config.yaml
num_hidden_layers: 11
hidden_size: 768
num_attention_heads: 6
num_key_value_heads: 2
head_dim: 128
intermediate_size: 3072
vocab_size: 22571
hidden_act: "swiglu"
norm: "layernorm"
norm_place: "pre"
norm_eps: 1e-05
positions: "rope"
rope_theta: 10000.0
rope_fraction: 1.0
qk_norm: false
attn_scale: 0.0884
bias: "none"
tie_word_embeddings: true
parallel_block: false
init: "normal"
init_std_qkv: 0.0228
init_std_o: 0.0228
init_std_up: 0.0228
init_std_down: 0.0
optimizer: "muon"
learning_rate: 0.0134
lr_mult_o: 4.0
beta1: 0.95
lr_head: 0.00763
max_grad_norm: 0.5
warmup_steps: 200
schedule: "wsd"
decay_fraction: 0.609
decay_shape: "linear"
final_lr_fraction: 0.0
batch_tokens: 262144
max_seq_len: 1024
doc_mask: false
train_tokens: 900500000
max_steps: 3436
dataset: "wikipedia_en"
MLP neurons of a small language model. Each row is named by its layer, matrix (gate and up: input weights) and neuron, and shows model dimensions 160-223. Each number is 128 + 32 x the weight over its row's rms, rounded and kept within 0 to 255. A neuron's up and down rows have the sign that makes its largest values positive.
A block is one neuron, or neurons of one layer that tend to fire together. After each block is what it responds to, as a language model described it from the Wikipedia text at the highest values.

L4.gate2516 [ 99  72 137 117 137 102  79 168 153 145 156 105 116 192 143 142  99 106 163 138  90  94 114 162  90  78 123 142 142 181  86 142 119 100 108 123 128 167 132  88 164 157 106 179 120 185 164 144 132 153 142  92 124 126  87 135 125 188 122 138 160  76 105 137]
L4.up2516 [127  47 138  87 154 135  91  94 134 136 122 125  90 155  86  88 132  70 141  88 115 106  84 100  81  81 140 159 163 123 135 159 130 135  92  56 104 143 112  86 153 173  94 137 119 147 133 195 103 112 162 115 161 142  27 122 103 155 147 127 128  86 130 123]
Token after place name. Tokens right after a city or place name, mostly the comma before its state or country, as in Albany, New York and Peoria, IL.

L5.gate325 [187 109 105 112 112 107 100 106 129 172 121 126  83 145 137 130 125 108 148 154 166  90 115 197 127 112  61 145 143 162  67 133 183 201 124  74 123 116 133 161 133 150 139  67 184 145 145 146  98 168 101 136 157 103 122 174 144 116 109  61 121 123 145 125]
L5.up325 [124 120 100 115 105  84 131 149 163 158 157  87 104 157 158 109  69 119 155 133 171 109  89  91 127  93 141 107  81 163  61  75 172 114 112  96  93 145 134 131  68 112 144 139 167 202 151 120 138 203 138 123  92 117 127 175 112 142 152 136 114 113 142  37]
L5.gate421 [109 137 136 183 143 113 104 115 138 119 109 147  37 155 167  80 138 109 160 121 198 124  58 118  75 120  84 135 139 120 112  91  93 113  89 115 117 151 115  87 186 126  73 143  91 185 134 186 111 140 119 121  98 167 150 121 127 140 112 102 228 160  98  98]
L5.up421 [133 109 140 135 143 175  77 154 170 133  51 164 171 165 132 121 135  64 179 109 155 128  54 146 158 138  84 136 185  67 149 114 122 175  89 115 110 137 152 175  93  83 141 124  57 145 122  87 135 118 135  76 131 170 140 173 148 172  85 174 119 158  62  75]
L5.gate584 [123 112 155  69 146  94 157 155 139 137 116 101 111 127 135 106 106 152 190 121  86 116 107  98 139 104 120  63 125 132 119 101 148 134  84 162 137  96 135 158  82 106 125 104  96 142 194 128  95 125 148 151 127  38 139 129 132 129 160  95 107 170 108  78]
L5.up584 [173 134 127 119 198 177 170 108  68 229 127 127 146 176 143 135 176 102 131 139 107 159 128 108 144  93 105 106  99 179 141 146 107 180 105  98 114 151 170 175 137 117 143 117 117 133 174  73  90  82 100 133 132 112 151  84 113  91 142 120 126 154 163  76]
L5.gate715 [148 118  67 120 149 115  74 143 212 126 163 130 154 133 152 131  95 122 106 134 167 137  92  92 123 156 129 112  98 165 130 145 172 179 118  90 145 113 109 111 127 162 110 146 145 121 106  92 132 111 126 107 133 143 135 114 167 138 150 104 134 150  85 144]
L5.up715 [129 118  94 151 147 137  94 199 168 176  84 178  89 147 173 163 166 114 191 134 173 139  89 114 139 145  82 145 154 117 136 118 124 165 149 120 108 140 113 155 123 119 125 128 134 130 125  99 140 141 104 113 152 140 109  64 150 147 170 128  96 189  78 148]
L5.gate1012 [179 150  65 139  76  94 116 123 145  94  91 136 157 142 183 150 134 107 155  97 139 123 191 137 150 161 103 124 167  99 114 127 140 174 118 109 162 133 124  98  68 128 111 110 167 135 172  80 114  90 130 127  68 143  80 174 107 159 150 122 114 117 121  89]
L5.up1012 [136 143  99 165  50 108  59 112 180  71 135 116  84  93 189 100  70 165 144 153 167 158 132  77 147 119 160  70 105  83 160 176 108 193 124 168 145 116 129 138 109 141  94 157 179 182 147 168 166  93  92 121  92 117 125 114 106 145 107  79 191 117  98 150]
L5.gate1014 [ 75  59 165 112 126 110 117 125 112 117 147 178 128  89 107 103  92  95 174 124 146 182 124 161 149 151  80 100 153 147 166 146 148 143  87 158 161 113 127 166 151 184 168 124 139 181  80  92 157 134  88 149 121  97 154 108 131  88  74  83  98 137 110 111]
L5.up1014 [151  80 145  99  99  99  76 170 168 125 128 145 111 161 130  85 180 109 102 116 153 123 108 122 145 174  71  82 115 166 151 101 112 123 124 149 199 129 157 116 132 140 151 118 170 186 111  65 157 135  56 111 117 108 147 142  93 112  97 150  92 138 135 144]
L5.gate1152 [115 133  89  80 148 210  63 137 167  96 134 142 142 153 140  83 126  93 130  93 129 107 106  98  80 144  78 112 148  67 111 116 140 109  75 172 147 145 110 116  82 117 166 102 138 134 127 137 125 164  88 102 104 157  47 146  66 157  52 159 123 136 107 112]
L5.up1152 [162 185 169  97 152 159 101 127 139 109 161 153 119 126 112  96 156 137  85 100  93  80 137 117 110 120 127  75 109 126  91 122 137  96 152 170 124 126 128 125  52 116 199  66 122 168 105 104 151 169 184 105 101 101 115 142  79 195 113 145  83 153 130 105]
L5.gate1279 [136 190 155  97 136 103 144 100 118 131 118 155 147  78 111 101 127 134 115  99 217  91 142 112 128 139 102 128 135 116 140 109  88 108 131 124 229 167 160 126 135  89 160 142 117 140 146 110 128 172  98 126 148 125 142 135 126 116 142 132 104 144 188 116]
L5.up1279 [ 84 149 153 165  84 121 146 148 140  80 125 132 153 116 114 151 171 124 138 117 155 111 105 158 133 126  88 157 148 157 128 139 129 141 140 167 172 102 164 160 146 103 107 106 183 156  97  79 128 157  89 135 142 108 103 116 168 109 116 126 170 114 159 192]
L5.gate1702 [ 89 203  93 105 104 154  90  98 145  74 102 122 118 102 117 115 160  67 214 122 159 155  90 119 108 134  69 110 126 177 117 145 179 135 160 107  98 102 183 110 116 209 147 122  87 178 125  82 141 148  69 149 121 141 126  76 156 168 157 106  78 156  76 105]
L5.up1702 [132 166 141 136 156 182  98 137 119  86  96 120 161 140 146 136 111 111 205 121 110 148  90 184  86 133 165 111  94 114 176 144 124 175 116 134 133  47 123  98 133 157  95 164 147 128 125  67 133 129  83 169 112 130 134  48 163 167 121 135 142 149  88 101]
L5.gate1866 [156 123 139 112 150  82 126 102  81 147  80  87  79 117 191 150 121  88 146 182 151 157 127 126  57 197  87  61 146 179 104 110 150 252 129  84  92 122 154 176  82 127 105 175  73 129 116 129 114 129  96 104  93 199  62  97 131  95  81 157  77 176 140 117]
L5.up1866 [119 154 112 123  86 128 180 134 114 139  92 133 113 134 146  55 119 147 154  93  71 161  78 161 121 189  75 133 125 110 145 146 163 125 117  67 101 156 126 114  87 200 159 145 109 100 117  91  72 153 155 129 148 152  92 141 124  66 132 171 131 115 104  97]
L5.gate1977 [127 102 122 134 107 160  50 148 165 163 166 125 173 124 102 140  73  86 151 180 196  89  99 128 136 146 145 148 144 104  88 134  73 166 155 121 103  88 100 128 109 130 151 142 165 104 106 107  65 136 109 133  95 113  95 114 143 188  89 143 124  98 134 103]
L5.up1977 [140 132  75  80 117 146 175 150 161 179 133 191 152 116 109 133 113 146 117 156 175 113  73 158 137 164 114 105 199  85 110 141 133 158 139  97 175 171 164 117 137 134 102 135 141 134 155  74  99  94 129 135 147 158 117 175 136 160  99 130 113 119  89 168]
L5.gate2100 [136 139  64  74  86 112  85 148 101 159 135 113 113 126 215 136 123  69 147  83 126 128 117 124 160 117 144 102 104 146 121 121 154 108  52 151 128 134 142 122 115 141 183 194 105 151 165 160 150 128 118 157 111 156 138 168 135 118 190 155 144  84 130 109]
L5.up2100 [173 175 149 115 121 163 133 138 164  70 103  59 105 108 144  64 142  91 146 149 116  41 102 177 141 129 126 113 136  95 144 125  75 123  95 173 171  76 172 143 144 103  97 203 151 125 112 115 114 132 149 137 139 161 142  55 136 116  76  72 118 157 115 111]
L5.gate2109 [155 120 130 139  66  84 141  79 134 115 173 125 105 133 120 125 151  78 141 154 143 102 155 104 168  96 103  59 122 176 142 148 117 121 189  85 108 152 138 174  75 110 163  62 116 131 147 161 169 145 107 128 133 120 104 209 150 175 182  51 101 134 108 151]
L5.up2109 [144 155 101 158 136  71 118 166 146 139 160 137 128 125 152 142 146 103 180  85 192 163 133 131 152  88  81 117 171 208 159 194 144 146 149 151 118 137 118 137  73 108 107  17 128 107 168 131 138 155 167  96 132 132 142  88 105 173 127  78 108 133 136 176]
L5.gate2274 [171 108 115  83 131  92 129 133 100 156 142 162 169 106 110 129 135 171 112  77 142 142 117 177 137 161 140 163  79 140 117 136  91 145 169 163 127 119 117 134 137 121  79  84 119 139 170 125 101  74 114 121 192 143 100  48  87 143 141 106 180 124 158  94]
L5.up2274 [130  94 106  88  78 163  99 187 139 129 127 121 159 143 152  96 122 110 184 132 136 101  81 135 119 159 135 118 173 146 127 116 121  45  99 131 190 177 111 112 109  83 128 152 102 123 153 106 149 147  79 119 137 119 101 132 146  88 106 141 100 120 168  97]
L5.gate2467 [ 86 149 155 157 151  89  80 110 102 132 192 100  99 186 133 110 136 119 126  65  66 179 136 108 123  94  93 129  99  42 130 156 153 119 134 152 122 104 123 103  85 101 140  75 152  99 169 111 127 134 124 155  93 135 136 153 133 158 135 124 161 108  98 158]
L5.up2467 [136 128 153 142 102 139 137  69 129 161 110 144 136 145  98 104 126 131 124 161 132 106 156 140 147 153 128 158  91 175 166  94 148 154 148 193  91 103  73 102 131 169 135 136 132 143 158 140 131 126 100 125 129 109 133 113  65 183 115 158 143 200 140 133]
L5.gate2931 [114 137 145  98 158 143 135 152 102 121 184 103 110  79  80  88 125 144  97  60 115 125 113 110  92 120 132 141 176  59  64 149 120 177  42 109 126 144 124 166 100  91 108 127 164 125 106  90 121 156 120 151 136 181 125  81 157  92 110  90  88 113 146 144]
L5.up2931 [160  79 126  68 104 101 154 133 109 143 134 126 115 161 121 123 137 188 175 131 115 149  75 128 110  85 144 178 124 100 124 159 205 180  69  97 149 125 172 154 118  78 148 130 178 124  87  63  80 106 140 151 149 162 123 156 125 133 142 106 137 142 158 206]
Place-name connectors. Commas and "of"/"in" that join a place to its larger region, as in Clark County, Nevada; state of California; rock music in Romania; also digits and pipes in stat tables.

L4.gate2739 [131 125 117 168  95 147 145 103 143  73 126 133  72 147 146 100 161  63  94 128 114 154 169 142 124 122 108 131 124  91 145 118 131 137 103 123 170 105 116 158 162 177 147 137 135 115 161 123 119  90 114  92 115 151 129 169 122  67 132 144 209  47 129 141]
L4.up2739 [104 114 127 160  94 151 138 141 109 108 141  19 106 107 112 175 132  83 112 101 117 109 115 178 121 133 130 190 134 107 133 142 147 136 108 116 113 124 138 118 162 126 125 164 108 121 154 139 177 102 147 120 123 140 133 171 176  87  80 142 174 120 165 137]
Digits inside table numbers. Final or inner digits of multi-digit numbers and the following pipe separators in Wikipedia tables of statistics and election results, e.g. 3,91|1, 19|8|5.

L5.gate78 [104 155 110 177 169 108 124 133  77 133 108 163 127 150 201 149 126 141 134 166 103 181 185 135 142 119  78 123 179 144 154 112 117 114 132  99 116 147 103  93 157 159 112  73 174 120 118 132 132 138 140  92 167  51 131 126 161 102 137 145 123 149 116 119]
L5.up78 [136  83 146 144 196 121 178  76 156 134 175  96 132 155  61 145 142 137 108 140  73 169 140 126  81 139 133 152 110 123 104 137 121 124  93 162 128 130 109 158 110 129  94 131 171 130 109 161 119 123 113  91 114  65 147 124 131 147 142 204 146 136 100 110]
L5.gate255 [120 143 149  93  61 159 123 153 169 133 121 155 111 170  89  89 118 156 158 115 144 148 127 160 156  79 151 105 103  69 173  53 127 131 126 101 103  98 171 126 220 150 178 192 110  96 162  35 100 181 165 100  82 122 129 125 173 148  72 128 120 131 158 138]
L5.up255 [139 177 168 100 129 178 116  95  93 146  99 127 139 195 141 155 141 146 129 152 106 157 149 126  93 140 121 122  93 129 109  62 117 127 179 201  82 155 159 114 172 144 112 108 140 131 142  83 177 156  95 189 152 112 168 119 178 132 117 133 140 146 163  93]
L5.gate257 [135 128 146 134  90 113 100 135 171 139  47 170 134 154 103 208  57 108  91 193  95 142 195 181 118 152 137 120 130 112 148  68 129 128 156 182 147 132 129 114 145 166 140 124  93  60 139  83 142 130  93 123 154 202 122 115 141 118 178 142 151 168 130 118]
L5.up257 [163  76 106 142 127 127 147 119 151 169 178 134 153 138 137 154 115 113 116 147 121 147 127 134  95 182 105 103 125 109 104 117  81 147 126 189 135  93 155  58 118 108 102  95  99 164 107 124 103 137 115 135  97 166 107  68 162 176 156  92 162 134 136 146]
L5.gate340 [ 80 157 164 121  94 153 146 133 143 115  94  97 154 131 182 106 102 119 122 132  84 132 172 175 160 107 115 155 163 177 183 101 136 147 110 120 147 152  73 150 203 140 105 123 152 141 135 116 106  87 129 138 172 108 128 113 150 118 183  91 101 168  85  99]
L5.up340 [ 39 132 120 124 150 109 166 104 143 110 108  95 151  94 156 133 140  96 132 101  77 143  90 188 113 122 157 162 115 163 131 134 117 118  86 106 106 114  94 152 159 153 118 155 132 104 126 131 148 138 100 131 117 125 164 121 129 160 147 171 135 162 105 140]
L5.gate614 [ 98 130 144  68 117 103 124 163 111 122 176  83 164 186 153 149 107 166 139 146 146 160  96 160 139 150 127 181 127 146 146 139 123 187 163 109 144  99 110 132 134  94 169 150 142 161 144 155 151 125 147 103 109 153 109 153 125 151  95 167 152 139 123 104]
L5.up614 [143 112 143 121 136  65 174 154 135  96  68 128 143 120 182 133 135  93 129  75 112 166 141  66  52 163 141 188 131 105 163 126 193 192 129 170 155  51 136 116  91 164 122 170 173 122 176 124 111  81 106  89 126 157 107 123 118 152 158 140 109  60 107 151]
L5.gate770 [133  91 106 129 119 147 121 114  85 112 105 162  96 130 117  76 127 120 141 123 119 149  77  69 110 154 110 135 189 152  97  72 147 155 180 104 126 132  84 167 121 146  76 125 135 117 120 135 155 103  97 150  88 139 109 106 128 148 106 155 178  65 144  64]
L5.up770 [166 116 186 109  94 151 159 147 125 139 141 153  92 111 173 108 129 125 116  92 157 160 108 209  84 158 130 159 147 142 133 105 160 122  84 154 160  78 147 204 149 125 126  67 140 196 174 136  89  99  96 128  73 111 133 128 115  70 149 135 114  98 142 184]
L5.gate1063 [211 189 135 146 134  93 145 150 100 119 127 119  73 117  89 117 123  86 147 141 110 141 136 130 147  76 133 113 144 144 142 100 153 159 107 161  94 155  90 119 104 175 118 144  51 103 108  57 139  94  36 165 127 203  95 100 103  86  87  76  59 115 172  98]
L5.up1063 [151 137 178 200 142  81 114 140 187  68 127 130 139 122 176 123 130 141  79  90  92 112 158 131 136 118 174 149  96 132 163 148 140 107 101 127 103 162 112 136 155  88 149  97 124 180  95  94 100 129  62  84 165 164  92 102 183 156 125 117  25 123 137 112]
L5.gate1356 [154 155 178 103 195 105  99 155  90  97 166 176  98 151 122 136 151 100 179 149 108 141 149 162 144 123 139 167 136 193 124  95 175 145 173 182 185 121 170  99 175 137 135  77 152 110 130 138 176 176 189 109  99 177 137 169 134 104 108 115  77 182 125 136]
L5.up1356 [100 156 179 158 157  31 131  57 147 124 179 153 172 128  94 112 102  85  87 155  80 120 113 122 120 134 153 148 106 115  79 164 175 140 140 147 144 133 185 133 148 176 185 101 128 150  79  95 148 142 107 110 129 188 167 123  96 190 154  78 127 131 128  97]
L5.gate1740 [102 160 171 116 161 173 129  68 141 111 114 127 119 165 180 148  95 141 125 121 139 165  64 137 119  78 128 163 102 128 119 166 175  74 134 100 148 117 138 102  61  72 128 114 129 135 115 191  92 136 111 175 100 117 139  78 131 192 110 146 151 131 164  94]
L5.up1740 [132 104 139 121 120 213 152 142  96  96 129  71 137 103 109 147  88 140  74 147 135 174  94 149 165 117 147  99  98 127 122 153 146 120  97 127 112 101 139  81 114 182 171 139 156 137 101  74  94 108 143  31  83 103 126 138 175 127 170 116 137  35 127 127]
L5.gate1836 [174 153 114  73 136 150 120 107 175 112 128 139 100 186  97 154 113 175 177 152 118 116 150 175 120 150 160 178 123 154 140 131  98 115 121 137 156 130 128 155 163 118  86  89 127 152  94  97 111 130 165 141 119 138 102 134 144 133 109 149 147 117 153 110]
L5.up1836 [156 127 130 154 113 101  98 167 143 129 157 139 100 132 116 163  85 104 149 155 111 111 132 133 173 116 120 114 122  83 109 111 195 162  70 127 184 113 129 170 155  99 136 138 135 175 101  97 128  77 175 116 114 150  62 137 160 132 138 160 118 157  38  59]
L5.gate1848 [142 127 108 177 122 122 122 123 159 121 130 150 124 176 114  90 156 144 130 128 107 163  93 168  78 113  74 162 151 168 116 148 117 115 148 110 122 115  98 145 143 188 108 115 104 106 187 128 144 129  79 132 207 180 123 168  82 132 129 127 110  86 118 153]
L5.up1848 [147 182 173 113 162 150 150 105 128 108  79 118 150 108 114 104 163 121 101 111 118 178 114 158  88 116 126  89 107 123 109 151 135  84  74 115 126 106 102 138 139 173 161 117 111 104 147 153 113 149  97 103 150 147 122 111 106  99 147 171 148 104 147 149]
L5.gate2091 [135 135  81 122 111 136 129 122 145 204 101 109 118 126 126  96 131 117 118 114  57 150 113 179 113 135 192 132  48 132 162 118  95 136 138 163 103 106  93 155 155 140  67 106 179 126 113 157 163 191  99 137 116 170 100 123 104 110 158 152 194 198 116 109]
L5.up2091 [ 92 126 154 103 119 120 118 155 148  83 150 207 137 165  89 169 123  72 134 170 139 163 110 112 123 174 142 137 148  92 149 119  81 151 118 115  99 160 200  66 108 113 107 116 122 137 145  89  99 107 112 127 135 183 200 140 113 110 125  33  69 158 132 170]
L5.gate2101 [ 81 167 141 126 145 132  94  98 161 122 156  81 114 153 159 173 139 161 131 163 115 119 144 142 116 129 146 163 158 120 176 133 106 106  91 144 108 167  54 176 122 207 123  85 114 130 198 138  87  67 151 171 164 159 146 125  68 120 116 179 198 135 139  90]
L5.up2101 [ 76 134  94  47 123 105 129 159 138 105 127 145  97  86 171  76 120  56 121  85 168 162  85 145  82 124 114 139 148 118  82  52 114  99 143 180  94 106  60  91  90 144 137 120 113 134  81 158 140 113  97  78 158 123 126 150 220 135 155 119  53  98 106 107]
L5.gate2237 [171 155 103  92 128 164 123 122 193 130 137 122 124 104 127 177 108 109  82 132 145 104 122 165 128 156 149  90 142 145 126 103 132 169 140 184 129  86 147 134 157  80 113  89  64 117 145 182 157 151  74 149 108 121 154 105 105  75  95 105 127 110 145 166]
L5.up2237 [145 150 124 127  95 140  94 121  97 112 182  94 115 126 229 162 122 108 141 158 131 192 118 128 120  63 104 144  86  65  91 141  95 189 121 185 113 117 194 152 187 134 127  71  91 136 176 179 145 133 154 188 109 154 128 155 114 104 108 155 142 127 100 179]
L5.gate2315 [ 87  97 176 138 171 170 112 101 116  95 151 167 126 115 101 156  71 171  70 108 114 193 173 139  89 111 152  70 119  76 127 131  88 161 101 147  96 173 142 143 190 125 175 122 146  88  75 154 164 115 176 164 116 120 144 120 127  74 119 132 119 126 136 127]
L5.up2315 [154 106 123 166 130 138 155 177 122 126  73 117  92 135  91 124  60 175  69 165 144 115 101 113  63 111  97  95  96 176 164  94 145 111  65 103 139 168 140 119 115  92 100 115 155 134 142 137 102 148 134 107 142 104 111 128 114  54 168 124 129 117 153  93]
L5.gate2556 [108  36 116 146  70 180 113 102  88 108  70  85 151 108 144 134 138 137 130 128  84 158 135  97  40 156 159 148 106 124 119 152  82 152 184 143 116 119 138 131 152 113 142 130  87 150 116  74 147  54 100 141 150 133 149 178 110 184 195 115 103 160 166 151]
L5.up2556 [162 136 115 126 101 127  98 215 160 142 150 117 125  87 147 176  90 129 104  99 129  97 126  83  74 131 127 150 127 145 155 104 119  88 157 183 146 152 125 130 158 141 162 117 105 104 156  58 128 115 123 143 149 194  82 128 182 140  84 194 135 117 155 143]
Ends of large quantities. The final digit or the word million that closes a large number, as in 1.28 million viewers, 56,088 copies, vote totals in tables; sometimes of after a percentage.